MLP neurons of a small language model. Each row is named by its layer, matrix (up: input weights; down: output weights) and neuron, and shows model dimensions 128-255. Each number is 128 + 24 x the weight over its row's rms, rounded and kept within 0 to 255. Numbers have three digits each.
A block is one neuron, or neurons of one layer that tend to fire together. After each block is what it responds to, as a language model described it from the Wikipedia text at the highest values.

L2.up914:128162097088149121140121081142161120150096141152129121109145164109115141156144174167110106166102129115147130113120107157137147126099104139110136168132098136132069157159110169137105127126142135091110171117155146133092129074148133129168089130140133174133129156077135146116107171111094116124127151106136136067138091150122097115143162107092192122115119148144111096144155140147180088138123
L2.down914:132148147151124091157141139154153119153135084111102125088098126075151143111195110102155107129134119135150112167098099170111114139141148138168138119114097111090083173144130062175160138162137157118114141141109144150121180092122143132122141089128132102125104096097117084132118160118099118093126132105155125092127144127134132136122102126148156137143098111078108104102076102101163141136130
Responds to: Prepositions that open attribution or agency phrases, such as According (to), by, under, and through, plus == section-heading markers in Wikipedia articles.

L2.up900:095153178079152117125141116112103128141126131074127165125124119143107106133120139074135107097181117136141141140131137121147091144142115080117142173128117138161176159136115123166112123101120125135108153105080139154108115135139104114092104093147117163123141097132138126128105112102122166130094166166123120107185137109135141110135102133097118135131104131100109143116141131122134111118161
L2.down900:103152167114160086111143119092103128171114123080137153134144123112116110085117078100157128108112117103167149128150158137122126110133108083126158177138137122159150119131131179145102155119099107134147148162082129110086116135173116138124128108141103131125120110129131141153101111086140150117129158128131115104152120097115152102131085133122102124097122143127078150092182171145125103146129
Responds to: First word of a new clause right after and, who, that, or but, often a verb or possessive, e.g. and its, who held, that was.

L2.up738:182153104176156103153168126123116112097119096127144107108115166124143181161114126165126130126125110131110153151130144085122154115108191165144124147139124090115153158103113160125145159121162143147097100134140114109117126112137135113082143123132103157148150150149139122130157087143082132159135125110158157137120157122143145152144098109152112062121135165123124098113113121154136141147131
L2.down738:169067150198135124147108129120137155159155155147123135134144154100113103140121136143116146115111132081131128107153144130162162156136158124122124155143133122154151099063170132126129154127180145150160098098174101109176118124105130150050146115106126142123144135125125091125119110128125108132128097111145111091127140086124135118146134151096142104122086140133125115174117129131121148149155
Responds to: Closing == or === markers of Wikipedia section headings such as Career, Personal life, Background; also "and" inside headings and list separators.

L4.up619:109124131129136158167123118127089146153126096151113157120128194137135093157184139114110129115133064183135120148142145118132144095132099157143156132134085116127118187118160173163136126139128143135123168113125096208108140090163132162166136124128131120119160100124129121111087128175117141131155164092132159112126147124070129123130102157111127139125111136139142117158127136142111135087119
L4.down619:138128120166128126139131134119126097119110133145096105096170099104150100134123144112110150128156132122141156137123136129107161163188136117142161155086113132117130095108095090108125111147109124142155118105123110097145141121130104119070137172128139152121104146132098105121115068099085106130125149127137139153110140175159131182110146177132142143134130085087118095157086162126140112122145
L4.up906:149153151146102161086143126115109172144105153118139137106109178112122095128178132158104115115132119111111179093152137124129151137094134109119144114159078126117120120156128142138110147139140080174115156120103060129092078088122103135118079131116105126152098108185129109095120101166105119107121137114113132097146127152106129128145115125133119158094116139101137180187181135139084105124125
L4.down906:122126122142114138143147124132133163162127133135134188075158194115082129143141145160101114128109096144087135101101106101136121125133156127095138130108114127112086138137127142147128112130148097157153115119154114171145146109122098106125110142164127141120085110151145118119128136147158132107093098130150150139086087127148099139102115122140106169087125125126138116152143154144143141100117
L4.up994:123146108145110181152108172147134157125148134095148131064135105114076125168127123111134036128109091115150095111179112136147101101121148123114153141162099141135127151124098142121133118120118147151114118106137112178144155093125144143126133112091134137112093099093108101137132110152124123100173136127134168142144125152189107136143144141141130132117131131120086140137156119151124137080167
L4.down994:084142164123132154098128114134130099109094099153100146159085147114173128101123118132155178142170142135122165115086148125094132127142137131150125103145129141143143111124112110129147143140093120127112120119171117113103140168142131089156133134129119135193114123158125156129121130110117106147143149097128141089131146097134175114126150119071113110098115173127165132122122127102113088170085
L4.up1006:113112119136141107140159116146128104110081117140174132111097125126115077126115128119131087074134112162105140123109109100149122138092138141080123164060093117152111169126167108086099127159144104118133169104165085160162126106103131184153120145109128143131148126152181089093089115146124146113094138104164140112096112184124137146148125089135124171096152132139151121160129146130153139162129
L4.down1006:108146131130110101098161111137101119156121135140155119088140140114115136127093116150135137122150123121092157112138108137143094150077123105134159130116133133113122148098111108110126177130141129124105128101130112095144152133099112111127127146079165104128121152141145127102115135136152180085148124123124093148113109097143148116134126115136080092094104130115098104157113128176148123125136
Responds to: Common function words on Wikipedia, chiefly prepositions after verbs or nouns (by, of, via) and paragraph-opening The or While, with no clear topic focus.

L4.up74:106154169176124153144143150156122128093121130122137133115178125159049135184163102149100099151110135158153126097138143159147136119183103128175108133127154103169134092157076150111127127153140141141122151161096108133140124152136151140066131139089169120125136145117123125114121159124131106109114117103138156122156158146148143117116116140112088121131103094184090133074117120113100132121133
L4.down74:155139147145133126120137109140168096163171118121141144143138125125078138108111136111117133101097149122137132132120117156162136115147108113138145134140122108136147129127134143110117128132101096123151125128142139146149132154155147091117163127148109116125087129153176088134165116152158109119106085145117126115133090159098110142132071131136146167098120143091092125114107130127134103129097
L4.up416:104135162128122181129130122117154122091194155112159112151138129143102109117146098127131121129107158156147160133137117126123167132123117100129142129093137124112108154123120113129136144099108117163103081112132134109097115127108131112094164099104154109112155110117127107152117136117075099125089130102134106136076152143108096100116131159100123156127093182109150164052090100124140157174121
L4.down416:121132122122136125107103104105126133139104160144126062150151162125146108159088138148154115131164109112123123161118107134112107147117167122110105108138085161157142164189131140124133094174135164165114125142068144105060150113134126129112121125102078081122150144131116150121168115112135112152132136136151095162134123133162142108102131162143136138155149133137125125131130087101099104152124
L4.up510:129160172155185132119158135138107112144151090139128082124144129144087123092160120083138081167123127118106160079131122109149102108127117090100158119151193105149099118126088130122120089133155127082080149161172117095122114165116109093098120112126101121117126131163124114162113156119123135144124177119122113166085126119122115110135130102124102112091135136135081126108130182114148136110147
L4.down510:137170170148154106126148155159139128136155121099109094135126159132086164128111123107141158111093140089111123109070152093122119127157131090089147116142152184110135158142109129146144109137110118113068168133107128100126119144100123094132127144098138141126153124123082104153080144115114167126140128096137164138138096120132121127079109110094140103114127147121141107148199115099153186085161
L4.up625:130125162148087143122150150156126160095125131111104127158137117144099119140096095128127103205130136092100152127133163110173130112111152125106112115124104109183134138073129148107097143107196123146115123127157174102167141113132127116131141133107172104051117147161120118112152093112118132138107166174168131141105139116107115131112108152070110142174103130153121147110146140107091164110131
L4.down625:118149143133132153134069189124123133102104118153145113129148150142143126127086144115141106141143141116066140129155131094080117113125130124122170137134108139164080128111122130135132175115121120107172098118112147107174125124131112119187119127130155104082156109152147152125106109111136118164124123152118129186090135116144094124118124144064122113116087131135157121114125096126101126108133
Responds to: Line breaks after a colon that introduce a list, and sentence-opening prepositions or connectives like In, As of, By, with, following a period or comma.

L4.up595:162168190159146115157097125156130108098080123126156142147129119154105139111104168120136079108156127116108109156112105152120140102148126143141133124107097129126132104111166161107131151108124096095117147101173133112150131132120145149130130094120127120095119124111136136094112148152127114137080143161119115153145129135089091108122147131103146125119141128082130089127126174139157103113131
L4.down595:142143162112146129139153146131120141138173149120152139096108180098116094154103144155141126165133111116094096126066115142133085118131125121114122132094150142089147104100089115102117141154127126169100124131126147140121122098124154119139119093184124152169136089168127136149148179189139147160140145151110141079144164135117128098082161155136095141107130142113162170166152127134072115055128
L4.up676:139125118155140107155078158098110121132158117113128142130126131129112120130159104107147091098130085137114110134146130137156153111134098154153094120148194138156142144139165141151122132124104085127127117125149185136108082130151116111126136124149126098124110141085075127087147125150126101121129111151154102133098144122130118142176154141128130137089148121114146097101092111135113131151134
L4.down676:188099138130159123112120163174153174172147120131134130106117153117095099125132097137113130151117133135122139127129125074098122166153156147095145130143106160136083116110124135132152164147129110163105135121145140125159105141113203133098159101109094104148130150141163118141116108153133171111142112150131125107194114118108118135173145146107121129144113108132120123162181101103121141109175
L4.up714:122123139141126096118140155141139126134107115133132072107151142088111166159126161120147051125066133136119112115147141150138106126151166132119166135153091133147123100145148138099130095155104157138115106128158099105144147161151111159133148108127100160120137123082136121112165153154152114143119138103165123096158109088171103134130158111140169191130146095120109122116145100148155140150123
L4.down714:119098129165143107133097107107127131127134106115131104128128142125144117142132140137134073117119153149160102157086118141123161184073136124121142119162124082133123120139090135095162108139173104120159128096118170109105093154159155178114107118073110095135111111139128108182108134111111140119112145144134146122104142148139138131119102124121098138146109145159152143142160087123177125074086
L4.up996:131102096148076096113133169090148097103119151098098142120143095152087071106121102130135128110116182099167138128142097171166149138164126150146187116110135098124109095132169158114133089132138102129121141141142142126128090127146123100139139142117101137130143125066069112129165108138157095113170129120069142125142125101127093128148124140126136168147090073089138122160077124150145153114158
L4.down996:126143103137150174137152119135138120136124149126159069154146146157140104109105132124125104090136146134181134139111135159137158128131149175085147108087125140141107132119151134113129121121156121147168077131143093117137113140122119176097120116154133172145099138142137134190130105158102137134137144091157108143190119132162097147123109161117132128116105147143125130145083101146099144175146
Responds to: Joiners right after a noun in header lists: and, or, |, ;, ( or - in table headers and section titles (Promotion or relegation, Health and death, Writer(s)).

L4.up111:143139117103115124153139120123149091140156108096104191088090169153150151128133143078114146117111135118126161134107084085137143166126124132100105139156160110093141152146150119126132147115129165132127119097166123128139151156129104112101110135125164134139159087141094212148091140133167099122168147121140135156146092127122140142088140106137101103129088096121116153124124131118142175116149
L4.down111:141150128122121103096109102125110140074096092150139143127158173146140135116136118122137158085069134177132147143158095129115127134122098097132127109132124129114104117216157105143180113145094127125123121099152131127165146131132120151137120154114129120149095171111125127115102167125143146111140144154110142130123090190167176088099139118142067110113158108167100163157193155170127158149116
L4.up654:137165162141130119118175131071127122142113137162123130134169136109149102092109142084119164171097111118124166137148154150097108149122138116132122164098122177126093145137099125080153136163132093140131126133141133147133107139154154101113145146182130091124130123102134082158094156132132129086130125141108106089130123119124123122105090122094122125100096163113167148082135124137138128108084
L4.down654:079112133136168141127107119135095133119142147153104161134065153113133106129122102122121136181147093154134119131112146125126133140151117143118134174158111124129114151113156140090144115148156175128121122141120099143132109164128150178110156152168171178147148119099184158150099127138107138130129119091104150110120173123099132137125130136169163115115112130112191135155102103108119102092112
L4.up744:095164091132112120114124143113156136161158115096124165133124139170143101159173127123121137124117122134163155149118110136100156133151122094113085146096177151096116130133155102102132123138083126109152130090131112116170146136158128091148121176184108126161120108126104194165129163143141134158182099128140088146188139157117114159090150151155149122130102139108146113141109105121115161136106
L4.down744:153122141141091111119116144107126135160160149090125117154144125095105161152115126128146137143098162086125142126094144134107115138139136139111108135088152086139129091178129118132156099119167150139071112125129074131170155126086117177131140105126121065090140158116156152147125158123123152140165138126128121164142119155165134122120105156100164120115154122152138179133138119106086149085129
L4.up1016:086106133108096117091131153117125106158097105127115134146122165114137139146149131089146154119104116130101150160144176135120134130127114119116114124116172138175104109124099106144115119111105127158140114128136123156128141153170125161116138115126087099117125153124137157129111160106121130156183155160127110130156148161117157086089118115076137108135103101128138142119087128118159117162106
L4.down1016:115187143143147129129108103077124134144124114147146129115099124165068146100124140144121155105112170170121129102103120181128151121156131121113166154113175117083126104174131104170134140132131114156085119125142144110120144130104087165110115114094119169123114162127129087121155140127145117150134128139169131160166128142127125109128106134140153134084150093120115154148117151124125149118136
Responds to: Finite verbs, mostly was/were/is, right after a person subject or "who" in biographies and narratives, e.g. "he was", "who were", "He went".

L5.up113:140139151137137142114180099109068151134126121098140159124161122128124110176090111109111078125142125102142127113138101136131109112165139112133182112115110127090107155146136112122127153141133127135129109148117102094113156158131107113135162137143151127147122113128150134125108129128106096165103070124119098143139106140160109139095084081109117123160141164146088152124129111115133139171138
L5.down113:172112107141132107096121115136135084146168121119099086137146145140120109183130143134160135153099165151138136123134126167152093136166134173128166114105106148116134129141102149126124141114143113131087151126106146065165132178103162146139148088129112102077108096134085093128148154155086105110138111162099123120146127143094146132148132134157142109137127192167146155153154116168144144143087
L5.up186:133135114152162097128133114118084151138151103107115116141157103121130126161159165140135150129135162156132120145148118147135072095135155066150131163133157169167150102078180148157152156090110181100148119131104145122142118087114126124155152139098121112115128140119176140129144122142085071120149171140107157115121101129141090123099170143119083114153130150173131134121149144176154108124110
L5.down186:159095141082110149088139128125116159166124163116112129139166149189122092173142129098142117152155120137103127110149121143097116126148128120127117120112120138086119108118114087136111113125115113128137151092127122119153125156150094166138166130112134115075129105159088103137117127141113116131091141161097132120107165103127131158141113079148125108122140167153131091098102078082129135171092
L5.up607:131161167178130104141137112085125113128133160068117121118172104113150106181195169114113160146129159136120116131115120118116127089151125144116135144114168140125120094126138134183140102136145152126128140112107136126091122144155126108119124097128138147129145123117096145099120097129106117123130147122143146137137151135175102099160144148088163118143138191152118125130086117178153151108165
L5.down607:140159123121105145102110138142146141101141138114097153120101116113104110123132095095121162130140106146136081114139113105120109133124133134140119117128150164118154091140092085152118138089141139119116187087136122109143119122154082127118102120107108118156112082114113145096172153135096112142154120096102136101135132123145117129139164124099107168127144169102095127109155165079140134146135
L5.up788:123124115162117100118125147134125172099116141103081106135143116133138130175161140124157144141110151160157123099145126110147102122147094132089115111040112111151142126124124102094107126127106163127128141119085136103146161146119137165110194125144111146102108130167129129111156124152133149096073145124096135142123145152126126097159145152145092126115127174158141091074083138115152147159122
L5.down788:139145129124157107124152129173152097131133123070072122094155124159117106212146144143157102151120123078126142110097113117138132181176058131125129118063140132160115133120143133133140117120086116122107145130115126128138153115125147138183143140131139150098112104139087119106109146125155146089115134113122122106139094108107137136139135141124133116109120126140137121114067112189106158133103
Responds to: The preposition in anywhere in running text, e.g. played in the, In February at sentence start, titles like Live in Orlando.

L5.up45:110135148151139137151133105151154101135107122136108148104120166120157134097150125106147154105125129110095129126134126075122070150127123150116102140116119135124096123122152106134114104140073159153116070129147135107116172147119144104101132138188141141143134154116123140123101114097150119110138120102148116134131103143082130158091125061118133164105116122133114107094123158116152127174134
L5.down45:138156159142101186094100117122114107126128104154169171155108127120116123094157130114167170137128107112157140113079134170127107128125163130132095132120129067141070092136159097094132114154150121119013147110159097101128141156139171128123157104168131085152137106168106115116107130155116117126154147137110138121139107158107152137091149100119128138115149128164148089158115148136089136171100
L5.up376:089094141129078113156112129121117132112117146112099124154117195105125142122125151103101146141140129079134149142156125131163126150125073120121104149134150125096148086156062108152131114145111184114114129153148145114130150154121162096094122149121128161102090142110100160093104126140129119124155098115131110117106106102143133146097115085101130148120116097178104146085089161126140128118115
L5.down376:099089150137089153148129113164107142144097134112099151142135160131093151131160125169094152120116105156139137157136155172108084202111138121139099128104133149115148162089093130102127141094108126161126105080169103120164130117158105112137136142124159139146153135115134133163100134121126137107118151096148106115132072145116174125104130146140141118085087144092139107141160138133121113131164
L5.up494:142108140122146118136143141125138119111135130142128114154154100130113140087157121133125067104109084148108136081167112155139121160109137108106122160070170142132094079127114113109158128091130123078092119098110120082125159141144112122130115116147116102163148112149148154180096138144132119123147137100115135102163094133128143113112142082131116148118095132148100126073141178125105145193129
L5.down494:144130099087109157144215122118107148155105132121098131138111138109117161167131122109158141125133072170155093114114146104104122109145143087083123130123139139166104172158120109104086127126118112149149117118107101090119132163100092159116163137098139138088158131119118121167126133111127113140111152114155128104154137157111135096142138151129157134140108141116097120082207131093145128124151
L5.up711:129145174098154122135143143064113088110117108140124114147093139156142139075115120146148123096144113088149147075142147136153129166144120082139115138135150117129145157149111089096158157142128108061104122094135150075109142163116132131112147101123145141188141126158110128134150138114150137172135143116155132124094138132128136170110129097134081131107159121154141098097151117109117140172130
L5.down711:141126122120108121131129113139106123089139138125118136158106096088075120084159117123129146127128152189126106110094160097138129122108136124154094127122139104114121141139131117095120124138121090107103102151113125142165181136161138098127131130151094095138159121168127088158148151148130118162154169142168160128131112089128070141071138181110118142110137137145145105130175112120107118131129
Responds to: Forms of "to be" (was, is, be, being, been) after a subject, often opening passives, as in was ordered, be appointed, being injured; also adverbs in that slot (ultimately, also, politically).

L2.up389:130096163143156135131115130157169147125103115114056118130150130142130119105107149104123080136116117131096105092103148111171094124146113121097121112107178146110149146152094147128126147107108132121079132111109145114132154109120122139105120146110108143101144128173132082157102147141106102133113139113103107104094140136111111130126101192107136139130098166177092149155088150160108165143104
L2.down389:116125134148130105125125133131145153143130152139104119089125095122125130142161150096097095112139120154164124166108109130132114137154131168126136098149117127119138095124100162109120174155130157126084130068149127116128095102116162109143090137150132105138111046152123097111136150105133110133144146096111122124119109121166108126156105127132096145117148172149159103120124112177175154100068
Responds to: Prepositions opening a new sentence, clause or parenthesis, after a period, newline, comma or bracket, such as In, With, During, On, at.

L5.up296:140117139107094159076085093131121119160164163118065150110142118132163142109141123114157114099146139113134169095123097134106134111114115144123131122127144115151105182162163155137178151099154146115127083160103138128128116125130127122125162130095113156158089148108101119161140096146115128153107150133134105100131103155132135142165124114165132123117142167069149097117084149149176132166164
L5.down296:124129148122130120100060115093152151145155159126145128119078114159166131173117080143110133101148126102161108118113095128166141139121166176156129143144151142106145149153097118152131152109171089121124181142164108144114123160128134140132139099159119141132124169131127152112159110153090108124102092135124124151147074120096131133148113076117121115133120084125140122122153117139118173229133
L5.up568:143105171145128114092116146128127149130163088068139130120114141110087146133175136119124127079156154113093142127179159167112160153162135115108161083175152103160135114119131124081136123141156111125149108120115118128128142128149146148127141122072148166117104163101164126169116142135118083132134134121120107111115099119116061136129151133093133104163106128126132133128133149121111116153137
L5.down568:122118111094152118141128125167127139099132095174121103088159137124115133163117087113121145128123096087144062104144145110135091089101101102138146146107117143104102144131110141108134140158083112112117133160155117145126152131127117070087107117151101124130144110138100125094141135123159123124127144179105116144158105173152126118074153138153122134106094149131144101132109125125117131114131
L5.up605:091110143149113120115139104088172131114086139113137127165120132123123130089150102096126124125174149080117111129096136129122157082146105122083138160153131118119130110106152168136138138142103159103115168165136120128114094083141135094104123118094118136132144149125167087168074138145126120133092100167124125147120079111139106115123159094135140120126134165143142110094094139113164125161157
L5.down605:141109084137073103141114133108138116078119115128116127129155144151128116151110153118113139151120109108107078118148136158131103120135147120134085155180131123127108133144114119133155123134115084179119109115155120112147140112117129109120111183131145110151148154117101096145140150143160100100122080180123135155130092138067159162126141112090129134106113138117103139106151155103099099147150
L5.up938:131149127165114132104107157147123132142146148132140099135167118092153154118191121134124131128119152115107142111133115131155117124130115054120106144144151127103123080108126105135106122142159124096133093159105148141146156130114134108121100085140171094130133161131174161158135102113128131165113132148149098160130120159177110130146143152142140123142154154142096127094111139129148111121148
L5.down938:153131140144116144096140122139133121081161122123157106150079091105121136114153107118135136107132157158141133128112175170118101129109101106162126137185142106113103097110105078120139167173144106126144149109163131114123159158141115177114128119144137112104118091140154111137116168128136124170146131133103141137135108144122136093148170118128153123098168116150135137128146109162120108149117
Responds to: Connective words right after a verb or noun that bring in a second item, agent or recipient, such as and, or, by, to (detect and classify, directed by, writing to).